config.yaml
n_layer: 13
d_model: 320
vocab_size: 8192
activation: "swiglu"
norm_place: "out"
rope_fraction: 1.0
qk_norm: true
init_std_qkv: 0.025
init_std_up: 0.025
lr_mult_o: 2.0
decay_fraction: 0.696
final_lr_fraction: 0.0
MLP neurons of a small language model. Each row is named by its layer, matrix (gate and up: input weights; down: output weights) and neuron, and shows model dimensions 176-303. Each number is 500 + 50 x the weight over its row's rms, rounded and kept within 0 to 999. Numbers have three digits each. A neuron's up and down rows have the sign that makes its largest values positive.
After each neuron's rows, "fires before" lists the tokens most often just after its 100 highest values on Wikipedia text that the model never trained on; "fires on" lists the tokens most often at its 100 highest values on Wikipedia text that the model never trained on.

L5.gate418:490460537549512551584534575531462539460475529408515514551488450528462575439521526495511399564472549523499431543522479445583631537601514448532476536514414449519451500583431510577454589536419498534465487497427540524525478543496528501475568493474502541489562518446416558452477483535594375480410486548440532548426382518425543532620554423513564552477555534571490480494522432549569461479572
L5.up418:532505552518444521499486535415549581503562463516504524461522559589533512415489475536446571456563479508498466547445527563618550527420572517526429477444479480491478477490528579473552507518527397471503511526530470504504424432564574470554481487477468564524469454582502569488494550559521449512460546512577471519490486498455384494448532428523604507565492491423552553573421489431504609423446
L5.down418:544448448548477529497492452540402501524487457490491579543517464458498497418545489456457479556573471522458425562531500554516540522589475488521573546497465425495464411516511461550573522532569456479497458559460556543438483423510488471376430450520486452517471495604430446527467519422521535615478526599480590543501461491430518466479451538486497534545451525443424567577554520440568465438521
fires before: "0", "3", "2", "1", "8"
fires on: ","

L9.gate676:475497426534455596565399531480567492526476457528500477451627471495598558492513500452417520451477503442462498504513524471479535524439469476559472421417564483462473444384512496519479440618517400531508485550470530521443496474506600551558489520531519534413467486471394439520418470524437469484526481433397590437510576511468380542500451532490516519478448491556611458559542452542544481468513
L9.up676:513408510355488590486426528520463564529480547513421468528579530465479475462488518447527537554464479524455455467505385533605426482542615540480492628587493553521469385483506516472454599371496468536471552536435493534516524515456560551549498440511530516442605575558512559422496581558570434553507458483528465467523479549456485512547500542448556546524439503456438483453496474538567514510406
L9.down676:530491482507418465565469508565485460474490553487396504447547465520518455489562486540538563404483539490463581495544511553485557556522404476542480526471527552419616531509526435506540468580554548543456491512475495467459441458488480565410459538532482446488459468379497422514561508526501502484503513512503521465525435535586565482511406566516538485435484429614563528581536526535551520511604
fires before: " |", ";", "3", "1"
fires on: " ", " —", "ABC"

L3.gate298:532591474445576496412415450475445590569424560431463555545494434544543514516535490493483463503516547539450549559392522494480418482503481567499617569486574504485484573457492520588577480421524487407506514519540506460468473514456544551522436512487555499474547506487483500551489496487495544483449518468614516529538533522556457498526444564466492422428518497475470556456529465462530508483486
L3.up298:522519520473536471425401543452456584518498471480438441535561446536503448536509478443506531557504553516517471488514485525489454508486460543521504547543522437513431561518505510559393582511666457497594301696495529487554560457549663535446517478500539462479510471518530562501502544409477546581536504457463624489454613413465501484555497465475472489494507571518429495465471489446545507497468
L3.down298:445505553487558447437469506419582550479489436553520483575516522454472565474497522401528513483527572537464490568449438518541559437452485524547508477524508525483455498420575457540525530513444488460496408549566484529494410491434530475530400408489450591550585535559548363476420489474499483478421279607507504637428514442506537546573503523506525552536473428482505493509503461506601472472488
fires before: "\n", " ", " Goals", "ed", " Apps"
fires on: " |", "---|---|---|---|"

L9.gate366:537476498514452531463507463481496392528485510454571565489494522551489618590555498444502459558508497451485429428443468527510535470506489511548489450460464495438444503494598603467453451516542539522543445496534469427575374520572574489463587443482468473515468552527514470551406447510554552500617500463446510443470547467506507513553492459489554504553454589599554505393483503538452545562509
L9.up366:419475552562586546482422466506458555594425529592497556535464476500443469522564473520553551485607563485496509516409532493431421480502497521459586534525448488479466493491647530481572447553449482431441512448627480519437515518489481471488560466470496510391530367443509502568440485552443467495565524562480515478456447459489600437519626528466516504535564517521496465500481483327482543458523
L9.down366:603556526532516514475484525481507382519437474437580561474573468524469558528466581519499468498408504463541528505496512535521457506472394629516576440495468525550543549506653388502490504466567461441497519471570509556539472515507447495465549532469489500611536552534521414480519444455629538440391528503473494545477498421519507523579532554559592563442445560477446541499482512600553507441543
fires before: " ", "\n", " The", " He"
fires on: " |", "."

L8.gate794:450503556579564550467529477525561435578569503487520535526594434599503549523509506458545423443595468446432448476559522436406483475540498487576440622466473588555446457587406464498505514427541550492547483544476505530550506459574522502512474547412543496596506578432493561542457542474560444540449461463584578483523497544467533486444576520541459507555510549520443400546451497615498467456590
L8.up794:551472565635390460490453412480462547630456466536577441453524373520577528543480516500519530507497510586459498562532526493488455449518522508487434509470517510578472595603439411519479388508449487503368527510470436512440484443538514482582493502523508546620454603555571437536488416532496491528557502428398534547436522488567460503527508512536501516479497531498529502457449487581558509472573
L8.down794:456601522480530616513539524457597460363559533443508523436487558488436481426549406502456567508549396542425451576417506482439527525509485508586443607498469501486372453494584452507542492466475480548551391525535579461609498461419539392455481532454482439441508500384496465506488563553507567492532490438468560482530425539487607453534485483508524523507439514414519515549509475536520479524570
fires before: "0", "1", "3", "5", "2", "8"
fires on: " ", "1", "2", " $", "3"

L10.gate463:505504450469607501469465488467595425515457512472487456569600472474598454563501553569490495476581523521447517540486530591426493538473599439505461495495473500504458473573461420422537413534508599419560475509490467491513546481442494499496375503517577500518576443555574429577520554478551550456478476443504427428561542428417489508539492562514470463542493416515457544513437442439453599514444
L10.up463:502517464484544527520438444493542490580531484476502445508612529498564493432455486476471449531455497474504571469448480526524475543515517478461512478466414451478501442429574589534517439423543507443481478497577345500492531535444453592505465539563483498511650504488592486580540499614515535533534443493454482456629498553405518589446573468539489543471534436532417493471428499529447558377543
L10.down463:441514443490476456548540478605450513464569497437505583488419448546627485524580576561530464470509508495489511533432513450590463481476504472457441406496354443558529532528574488476491421543496477524554516456533498514508507439547486553521416620530501468514468489437595643483488506492481483477518539474516469451475561468552539499465455453448518400503593479510596472471464502460520572470517
fires before: " ", "\n", " The", " Yes", " Television"
fires on: " |", ";", "-", ":"

L8.gate140:524450589428422516560573597580472433503441545528490459508457469550513464458526476530496501501474517601569477494503497566430531536501352500443446438508499447528474474499574464399552581499530449414486456581485510494411494524526537503496446491459495566474519503460504445506458566521489447476588517443522536489508494561436373525509515467459496536627518542430574516468513526497459486531573
L8.up140:511496583482529535460519474471481440604583485378531509504520499486461523544490489477517430490445557482556607524465561564510591516457589533422530524485460497580523507522497478455507536492545506442449551565525500505444604584399477622499479463431474413528487579470577490519479517537483519504550491423427636531520525571467407470628495489470457424500526501501573447489399491504444499471444
L8.down140:458555524479457513467488538529522493495463443436476551592406467497568499376472519556414486551474458493457444519532484525521494519447403524572513414410572559447516552461532576626580477544541511499487532441471455427547475508571590566435507467543476473518555455520484511440472535542504515456479509623579537462507503545551476568562618538496587503496399510358483470547534545528641446540599
fires before: ".", "4", "0", ",", "1", "5"
fires on: "4", "9", "5", "8", "3", "7"

L9.gate715:494470551448446468538494554529523461479561638544464502400504568455586446418589493468575569475479580506543536535517449513490551527500487478586465391447556485537514430445489559466413580473500546477530428568508507563468482551517571559560502495446528490493444503530562510564533542506543414415524397437498520498458459452368487427480523435542423436558500559542534435507435487567415573465502
L9.up715:482632562438553460561548456507563467529570533459483493475558559583510474480544495495507448438435543518538499521486470530549525483580435533468521445451597483560610357578480533517465483541547448491528495479459559500474403519447567552567496523519559588456446500419508546495433518472462458484542432479522538610573486509407484446453511391461431470464534509501573345558501526598525487488522
L9.down715:657434554509445460434432491533586475500536384488489492474498498454478506601540494522546520476425409555507603446533530502415480502468476518572451453480551502426501513457514485587498486501566447560547516448462446539537509481484493471542542537544509556551518484495475518444562529558546474503423643544498542533461527495557519426478557474612464497526490479527546537539439545567522353516514
fires before: " |", ",", "1", ".", "4", "3"
fires on: " ", "1", "2", "4", "9"

L5.gate688:635450518507446576499440553550454546448462469476528439505528448547491515470536478491480530512531609522526467490447508424573395579494522441565568460492562442461487500516508386481568532573511550609511495622499548448571499507508530578430515504547501516501551469464558572544420506544475477476433481442481474602548561471438517501507454579531518587459471403490464549526436419416505499450552
L5.up688:587459491447410537488524479381590414407502516470438533572501417509502486429571494486430530503562529529502420493495510513527373553440463395529466445511568621442522440641441434539560589465519448586556474569522456510552506524491561509552540587601437516479559473492479612517512384571526500502528542408476555494545538455445521462462391420512586508477532502548550456527559551443506518425446
L5.down688:478561446463568491464555403567585537498506539490488420556472542473548446544482470574548516474480476508514548433443559472547589478558488594484451486530444468460476546483516511521495453569466464498534494489418360542524386455440484515479437493431569472538510604475497512574434477420450554524540623517516460550393509465476463456540503499537472459489537506599531525487423457526599538466556
fires before: "2", "1", " |", "F", "R", "8"
fires on: " ", " +", " R", " Q", " Abdul"

L9.gate640:543512605467454515521572542509485464535447481468492503481503461487572476558527523541540593423488512535610590472545470600538568517512568577404454484492520549529386521494479511542458484566491433515530496611583614463454444550533446532574535509472510564531466530495570585537495534490541489494524455577475524500463581505508501485485462444514451553439528576531384490564429583535463558495495
L9.up640:541560517517490524584452496527479468522454559513526491476526515496425464514489448497619502572599504465467437487512512504535499535504510460490501455541571540559535556473536607385506532524559511398580525459464472457447563529633457399550436563540544441542558436473513518477459423560503427615436540465560469551455532471449498461502422490444481525522488473494505508519505513381501479494574
L9.down640:471477489470537515532557472431444459489568548462510472496565533472496611503444502556599416485395437480487504404480520443520597461493508529593399541423566418442589537510533583578500505496526524547549390580412524527561391550468434547480540420604585476652531549518520514473467538430537483396431679479505608529557501556503575437515441498492466502531486519472548451468431441580554481529463
fires before: " |"
fires on: "6", "8", "5", " ", "7", "9"

L6.gate637:531466523565544489458511617545558440394452408437412564532686580556507534432487534520454507504405546464568472400517490500464453493506507537488539467512538428471562479440462548529531533591497468503535552543515470432508478582532585556411511512567530501582546466475584560521489523435571630481499490472470446557494412534469516540503439552504494462533475494490522482511412546461452520485402
L6.up637:534552539551471536520424518516580582425571487428540465426510565562450483571478563558454488493523533516451475469544446501532451505478532604434556541480410547481469541527546542504445474565621561421597481416501530542460456531555535486466521498587510411506513531451505537428441388465487444489558540521443522452516457436551420481436501549548603482567564457453501527438530471445527464549481
L6.down637:485486477533441474571557425533539511473506499448472487624548440580483557425572540523460494484526481529495544491537549459504513582416454494473514617463493476415460508514489589568505445554498438502557510447520493416531558494486600442505518482497479560458494481559528479491550524388495527499604528500512447489472458537507524468469561497453566445462476475481466475536533433505535404607567
fires before: "0", "6", "5", "8", "4", "1"
fires on: "8", "7", "2", "9", "6"

L10.gate184:518462416574471480574612504468520566489472512511580477557590428523529520505466462540425426368506509508487558465424520605537521515580516566501433476476356498539481523431445504475478471358478514502504511545492537471513503497490543529417498418512516534517506567468499459426489438535471458475513358535530486476557523465518573551528437558451474466485513525475517466540452433559527453489448
L10.up184:504403475489469512550495581469618534432515540504485528465500486433646488464409415420524488486595414546564515539520471570480452483550519507528495560557536486518526513533516556593541462450548491604500590552452544571582469469528517435570476464503474534517556517532456489524490506522626460557569491512521513404476487486470518490508569530486496462477487528546512467549476432600436387468477
L10.down184:524512534431506457546415468531470566424424520567545525493476437468483564398448492525454532390537406453524494401516478438569515427483544509508534526502530434528480460450579523487561495492495460551483435590511553444505522508498566549457533455568571563476464454490490567437536604518525476581466466603503511491458418511479528459503558621511449471532411550432498534521379496445524406475534
fires before: "0", "1", "2"
fires on: " ", "–", "_"

L10.gate396:510476457519496537495453502432474505636473527491418485429507549565487549591519505454518466538483459551548450527574492552524498590520620560552470459456480460634527522541547455493489466585460517505524524482494499404398499455499450412540590483446449528474494558533495416523497525487527512493510416479553460504554450510518397488552493519523479429441479522492473532530411539502570550442547
L10.up396:566583561507562515408499541538450461528547438440534533465514456463462457572515499459498395528520580488646543515490481491636508520565482526513536431509511450507593537579514476550542464580416479408544500440576469507502443492467388483535554449529458538554530462584530541481494475532590458428522485494389465474427569536482472453461441458487504446486470489557468540396545472508561474535575
L10.down396:510522584465480592493491541497451521556551486606387419545466412542471517524529584494430585515537468467493503460511552550503574557556573528500530526510512478417447498519521485440452483433504482579547456454512423509465451504412456429437451458480514561514406531556611444437554538537459433459526494488513563495612531470463419367588427416492509483461475516542562412422529413473516435503410
fires before: " ", "\n"
fires on: "|", " |"

L9.gate695:433434499493605568555394432569490420497493499359511494517510427446592562458497582443393473489437484486490504386541426475473575402436502465408596465441525522476497505511425461466524517496464475382519518466515506493563488552600520482478476473423412528437498461510556447436499589456454614521512497503447505511486531464517490611500551474411501523587521526505478484495471573572553434460511
L9.up695:469420491482422609556441503511524596606504472478525467593507542509457537552469461556485584542577566530403570580513553356516480502521549608482541446456558522525500548542533423547548449424458538466495551505504536504491517537541548509483483425468463485621452565473509536529489425510575510607542561585544522562548483523577523513464485445556519451491498517522442490545537416507473504533560
L9.down695:466523496507481497492534494544552429401526436534507527456509352543581503519477539423552414488477374393581513509568528515516424471557562415543524503478532459449564499465522487478536456524545605617530466482494456508523477491512440491562452541506478602441551551546487486499508543427520407452480410438452570503516506553509559547569443554434511476524517503480475490474447473461536417525576
fires before: "3", "0", "4", "2", "1", "5"
fires on: ":", "′", "°", "–", "I", " Dis"

L9.gate42:576459392506546547495553518552516496423560491562410519501447517604512581497486570483502464576526542446535379412550443488479472509462441520462464610470555485446560440534533538448537480453542459516511556442578499468514552514505558476545410490450548480439434533553479503453489559463436422533636429419405481447449421445547517461547462462568503436573501491451501485500546574525553433523466
L9.up42:466411489586496533604534523458475520534526481548527503426466391527398513429457554468483526563510510541437493487435491569498546430419548562459477488574557525503485466530633418524584491420478571480491608511547583593506534455546468448547509518566511489536519582530521447526534540516450506489442504490469501466414401479521460520480430408535545401564438497510581550385467460535485443513528
L9.down42:448547432505507446458484508501479560440542532528443492456525331575519488358540454552487540489544460509483538544500444540381538533529390406628469522552458480457551451503526499549500583428431497486481473566421511523463513475439492481591508521463476486607506430549472438518517525451548421522547439433474518451603405566509565434536511531543540516492387571499528455497498525575516465557543
fires before: "0", "2", "1", "4", "9", "7"
fires on: "3", "4", "1", "2", "6"

L9.gate518:524481440489603459419482406448522504507472528477566482555512471492502554495479595493491446519461453470437540484541494593440519534554566517466503632585475486569444477524536507572517478483562484414529483507567524412459486490403439481454519438468482421503528492496541493517473440510548554461583455549494528455556575472436509560563536387505484475534493500605497433491455452467536461444489
L9.up518:504439532491549465584437512519577435545521520401526504513546446510442549537592528447554408584589557498586465475416449485566531519557558526490527532487510408512467541544589435483556392493540473428567515498513514491434424442545520530444591397500444537403401445509581539527449421575493479454524483538477417457487523468477492421532450549422366479507526547490563475519469434352481469463467
L9.down518:497532516554522476455508549472552550538462569531526519460481452524429547521455542456490461423435466478571560529552565545486509436536482536440559463530466519525402512478616425492572409552438495526568468462552526502493550397475463424531460543543561500514476433489560507412543409515542447556469533451536523490549631575449533497433435510390468543518526496494474518523452557532523550454422
fires before: "\n", " "
fires on: " |"

L6.gate584:442600481509445546485480546483479515472434517489555432554557517530484555558471475455457522445529584482512481540521530502458470529469574499506478464538582510464547509554490510471450413584499519545486523456503503474570489484387534616570453511530573599500397547431506599602492425468554615606468548470532459508459569480428466503613461519499501519488516392555525546490465442561428576467438
L6.up584:417536551459495456467509476538449516465468451488518533493417391481522454651460495464530502520537543498539511364486521484435524500438519562414547554480555469440536490594498496520471457516464487509507468521523492375590475488564517575552508437427488582550469565501483587536497529474476592472564474543483600424537612488417525431517495521495450566433525509500511476495495517458495482527498
L6.down584:512528573465529513417589497519501503421549501447492461482599575422428561499572455450433475526574495505547558552549418445571512520510509467524493493483417483525538385467530575562427509613478449555328532386484428539534507508499479503491510517532462571533461495573505590568412581474519497485413454481463396457548478498433518398623475444529489530484361572491480518573509472541503470413447
fires before: ",", "1", "2", "3", " |", "8"
fires on: " ", "1", "3", "2", "8", "0"

L5.gate345:553548447512494501518526523494482572573453535544493474481622521451525470508518487483457438504448558475484580516460532475697468461526480459480538424537568534539479524472486579468494588408496446462548438445597494442494534434541453497437497417476433373458478543491516451506452408572488595469502403420549404578539468557481515559478565548460425455516539431525596372537462466403511404460507
L5.up345:463542585480426419401434545485546522435526521479457488498513474539486483484477549423393509479379519531511474530429541503443490456407381463500448545549556549512412488532512497610541424425485552470464412550539486503595458522481463439511485507533546497594522531459473467481595479474521422456454589571444382450499471461416408418480498478458447388521459404520471581522548478525473527475493
L5.down345:531447519527456542475503440551593539477461591514425528468566518379572534655534500544554497455489491530491414440486525491574480580515496456529526486491470487502499483476541478450541497477502549495428492528469517506480531494433481527432458549547580465517517505454587488513444499576503620491584424471413562621446514518582527515479500566476474491608590519594512497496517498486582450539567
fires before: "2", "1", "0"
fires on: "0", " con", "U"

L9.gate181:501485431445521581479442542457413538377482525449577501531496549475518542438521478383471496531586519468532521406467510499429599496501578502526564469516508451500484449520564434445496526466499455518526432396463612499537480513564483495481589584485559558447529560508445527497472516492487537530474432499491452408540516498575430533520473467541448505495430524499420545548494563578496481525480
L9.up181:558444533472548512462511473520444427668564547510515439539483540443623540510519463428547561557472527471585490467518483551445511551444576469583423532526467461598465492456517595528589437584476480496418524504425550458546461514399446436511470537460653581536459510476560549555473572531514571565489478530490598463602493456479465501502559564494491537489534562444470507471504496492492481482440
L9.down181:420460467417544509425413496408533543384359479433481503589486518568546420496447550444509528429512477473421537537493463411504590444620456455493522523505493507433564524542480509455507507516489403460477503538448497441419525478484539468437469424563471522472459523583478529496452523486474507529461477511549502462542515577467512555403417431527499546483536473509553554541456434541575539542552
fires before: " |", " ", " \"", "\n", " +", " −"
fires on: " |", ")", "%", "7", "9"

L9.gate648:422454544442510614569554491511457499561501521404457551492467391548560429476548483451586460569459479417518512562514481558428552496534483404576561504450502522501499493549479540490517543527562448465458505554543575543523507488477480544521435566458497511598487446479555487517495562421378445421551501567489523510423431472386516574663452447479541484510468549460530544606542473520515444453524
L9.up648:406474542449497587549553527491406604557445485445505461539560460544548482521600511562468542485459438493458482541511453531466473544490438406565455516478513495478470500578604492420511485538528534490437487531475557453540477437536418510473492463462552447517481451584466494518517455535533501626434548521467478456522446611401561498547383489625519452514407529402449526484511436535447455508509
L9.down648:443557570574444545486553464542436513403541516467517516509621386475471519439506584554455535567544408426538425569560579476489543516622419471474475558543447525447460462509556490494495535503456469532495523444547528495440494496491493475412506493519533406536525447502488439533478425451512523568552534520447484517536465604572495482510383478539535391512436487484478477478526496505470475546588
fires before: "0", "1", "7", "5", "8", "3"
fires on: ".", ",", "2", "0", "9", "3"

L6.gate209:449519467488561492473527499486503468508497516473444491608565491511445521585494471547487429495443608531555460556510477477526459460556543568502504494523435492571511453469457537438412444486501426481582507448544473418497459541533446406499544585571433556518615569461607462567500472517577511516646509498527490424535440564457545439496509484472508461513581545540518452501493539572479505533476
L6.up209:487455520467535593475569438530509366572524484508437489444527517636588480576476422508536462452526545562436571502581484525459515417460487439425504473406435514538494516488596585537627434575489446433494497462489532524522604544523385475452544513514530435577567538444446515513511442474527413535539471525494506391608539553502512473452543482537616446513491505508469552451396492481525517561517
L6.down209:509430562506370518547500541414450469463445517430506542454477491480474560477572544529566515611567504552565474546500515490476547478510444494565526586576469530479516420504489400418501537503572590568485495559391585457434409550483489400452471558557530609530483595505498546499495587508484471436524528442545498524456528453535478528545517524452483575532513447528458487559552453604481533558495
fires before: " ", " Majority"
fires on: "|", " |", "-"

L9.gate348:528411476417492418622461513597500507453544476467521517522472484498438496499382502467493501422540441517464458493470519531587583493577590518463478499588477495493502493518488553530595502603614487441524535582449500554582449502522436479424491455539461576526547525440528475441480447551543367569555417466519497548507420478513358541497456500456514538479425486585517476522429434567458465403551
L9.up348:503442513489497546549465507515560432515495520525491489562524396475542528479555463585508464338575434580530479522581567521564456480445477571484456497442473514477479421451505434478617517513557466553519472512481521425500520550562431482449571470453524446530490628504508434473490527539548477613551448486598458429576525638599570547487489500626631562537551549569531518599501422577537427558491
L9.down348:538434515512517437497490498528501616531505462516489493529526449513528524479435529502430429476515510548519583522561490425513488455531519551469473472493500378564533572510503449528500445498518386595422575588477449499519505515596479515459584532525462484503562426578527519435572523477491430471453405595416571500552501422551464502463539590494613374490509521478506454501480564515527501455545
fires before: "0", "1", "\\", " |", "{", "2"
fires on: " ", "–", "+", " ~", "-", "mathrm"

L9.gate129:378484486580447539430508522486560528482499478432505492450527492544448443626431525495472470535474459424452513511517487580582514451555529429458461444445447476553566510565571475534533570604526452476501481510436492539571540559465502604533573461489443600387526545571601531530457513533463456511454498517475390507453562445566481536435522472523434507459524535408461485464407491497470496430462
L9.up129:596596591587607562452502509489517508524478407474565363478461496550416512483556423417411505481530467522466558448489518569562423496558493412456528499495544506562577516490478542486443544609487537477558517483510448500537513497534548470525437427467443548429449447436566475507459501480551539498479410452549512410502571464590457528418412503460448411417509579475541452514520460398534485471437
L9.down129:500459465477456476461455566425379539534455491555425581451458480597461483531492514551501551587533497548517555559512492562589516483473597574498481436427381532554478530536537487445630567497490527489580441501482381451478506536585472455474437490503441588523405585453521574538493471498474541496566535572399447537412473479491492421468526461475440526515548463558452474516432529459522538537482
fires before: " ", ","
fires on: ",", " January", " July", " October", " March", " September"

L9.gate221:538522477468384535462526495499525492440479448527471432500472586545526621432452454430502508521525569440537467416512571550543507599524525482486397438430544455496522496514461525565582543518575468452536527447520500424457537476533452428524414448485527517515474565592578474477561462549411469490529483576477472396471441546506562509532541500488543400492509524557448519459456529439477514515480
L9.up221:598474491555500491544471455540579559490556478484461493568516517515530465481493502539546501552519576514442453467539490475588536546515528487444547483468456435537504524451491502651603608555580496468625497523418530472444539545555534503508464430552476476442445528523527481518446493565493503463456598465498416518564427451443474555518498543443484487483476542426408431442471504475548526617465
L9.down221:527494445599532436492574432490548565365484504544491444475559398562536475451486525599578579462479447548508521462597508443496471470470509520564449516364504412443510448427470461461428502541513424446443504512499573500422532457504569527473597574453536509516475504471470507491543518469459502512598500488442548543479493565395589332473432609478420498577525489500463492539470518563611410481462
fires before: "2", "1", "5", "8", "3", "9"
fires on: "9", "1", "2", " during", "8", "7"

L6.gate700:489426559473542536455460519445414575567477456397450468504531449505447435502530547448567558465444559538518522481548544583458475507510488520478528536512529482536473582512410600549499488513522530528513474537586537476534494510569562526522534512540437481533488483515555475444520647526549498469561512411481432535487540624500486474553481556422478479463578503450534465482463494429508542468455
L6.up700:544428528437520519536458405510526547526509489412546556537463437473420526504496601567540464527586514620527504486440527607457604522581507534478482539452524461474529550449511559526414531515516615474516514580476491572431389482569603588589560410467523425523390568500576535477493616558447451467486496438493440426425544492520474484583404527518434470493518399490540437461569451460540500539464
L6.down700:459579593440491498396563527471588472452506579486522443466569515467506537492505445556463571519455461436500523470505506448564504446389490494571465424475487513526521475487524414488494465496456535510408516469599507517461531483406477477491426469548467547387437489524520516569529548460453507462481513544508533546524409562493497535486512394424499534541528567542523539529480558576533490459416
fires before: " ", " |", "\n", "."
fires on: " |", "3", "8", "0"

L9.gate283:590518476449469467439528537572538513421465531592450466479435505532534492513448581492593499466449447519375530537445446492543484518519481418602486517421492432543517458423516529497530502553519546507515526563484526484507464425482522504471502455553359559395480453422472480478432419469540461513470484549546466639523487533382468541510477511515446482495502423571555478453454565516465351564495
L9.up283:492521465479564456445584488548472431488551516569430592462385454557502449391462451434473383461509489578515429408457496539455546521542508478480457517542490439437441551568456552542560539560565457567560550486514551472526547462489506454516444501441533575441566487490531477611454480457457484457474533430439476528503504481563476434514519589555501506593524476612521507512562622458578535505521
L9.down283:512637508472514458520499508516446422504523508396457362521471585455535515494485543521493496540403494473417564435412434583524482587477461538487523499471518460460453481500335486584455529435467539446517556450479438467564485409600475538478545533488469547554522445516534545532523426515482477624435485542580479627489398517451497521478507497455466527507451427566514507478482411549495626591498
fires before: "1", "2", "3", "5", " Actress"
fires on: "0", " ", "–", " (", " Best", "P"

L8.gate281:568545567511502501488491507490547475489558524552550496481451511501468543558414519555495607438421458488546482519432597443533488475467427474568523467486471594416557535540557519523535503629615484577468455591508476537519417537366428518489448510509430542339564534454454481463474379546465458450430579552484522564519469460468429509480436559493492455625462469478510512471402463467433563534545
L8.up281:409578410473534414517522521469422451532457539515566543550561544453439439578477471499478476524468541502612547423516502594562438477586436459518535572496514508524409593498417573455531570492551548538462435490499535498490369423525456407488512409394429624470501533472537497495492480522524543541425512441447360485458549468489453529424459455475501507551459495535477452537388491480510505528463
L8.down281:533515522634569432474454565470554535614471493413454557462503500514489459520388499535565498560536464412465424527517501516550631621480478576498519490399470618498600444512518460494425458422437537482487466550520450527470421527460459574476514504542570475449467463430567542542502376576544546525447488548570510513530502512572419505478437549521395497554446421467391577462510523473479488563542
fires before: "2", "1", "9", " of"
fires on: " ", "–", "1", " city"

L3.gate620:449591468480541554515455473493499466431486436487486566487537509575476520454453531516492585601571515492502489477537545479536558497507551545519449478474538427524450378541371449575474489503464509559544482427575427417503422555505576475477480436415496516501459539444481486563520513561513430563433401518486561562541488497573435485495528535509559553565520538437484525490475463483473491429566
L3.up620:514613504521561515464510543493479500550589511442564464416446452620409561542507508479544399510542514441496499511560504533495574510498516422455462439526581509490561516498490467478550493510525461492361463575462585503527400421472541402585525519433409473433433554583487438472526396542495514567539450452573471586398497561554533488571518477504479520541479522552487474520498482457541482574522
L3.down620:505377493500559468486518552520464510496579499425570490491451534528444534580467532508493545487481521495530505567499431521548478477473441532552456502447461524510490557538477523502606503455428482481502523545467458462506558496509462473570449554465427540498501515529484485396485473428492528583550547572493415590521463539467514512445496427450549540549555500449440491491499598456655458560421
fires before: " "
fires on: " August", " July", " January", " June", " October", " December"

L10.gate7:476469560539462457549517512587508510576491506530534520508535535483445467479446446578492524486522470529515497518536405583574495539555496474545488500508421476475462488410525506451521515467420494569510518450492493558477435508558506498474478485434441450531478644470431522369530498571593514591540498484430448487583440542494516502445523497522570503472474499454418528566435415478549464521494
L10.up7:528444545518522543608515477472518516443507448459500533517587548523417452488481553580484480518499481517457472533490540587533515473549496570550523511465526497512466565491525564390485467519507465475522534504498468518560451511522521543458522457539458517516506364473468513524482442532482538590519597446506478509531490449454492471508558423513496522479450495597486584498483395481403498588498
L10.down7:468510526484482494557510550460503660535433577433489563474464510501486514524472412435453510484506606480499528505521522523533460494477501524494531531418521451540453473402592570494466435419449454511535410521575463491512486453507392457502496478462535478542487475483441480438485448483494533464488450530475473457579460513507563464469521397506497348558482514493389581590442429510507502419501
fires before: "0"
fires on: "0", " ", ".", "9", "5"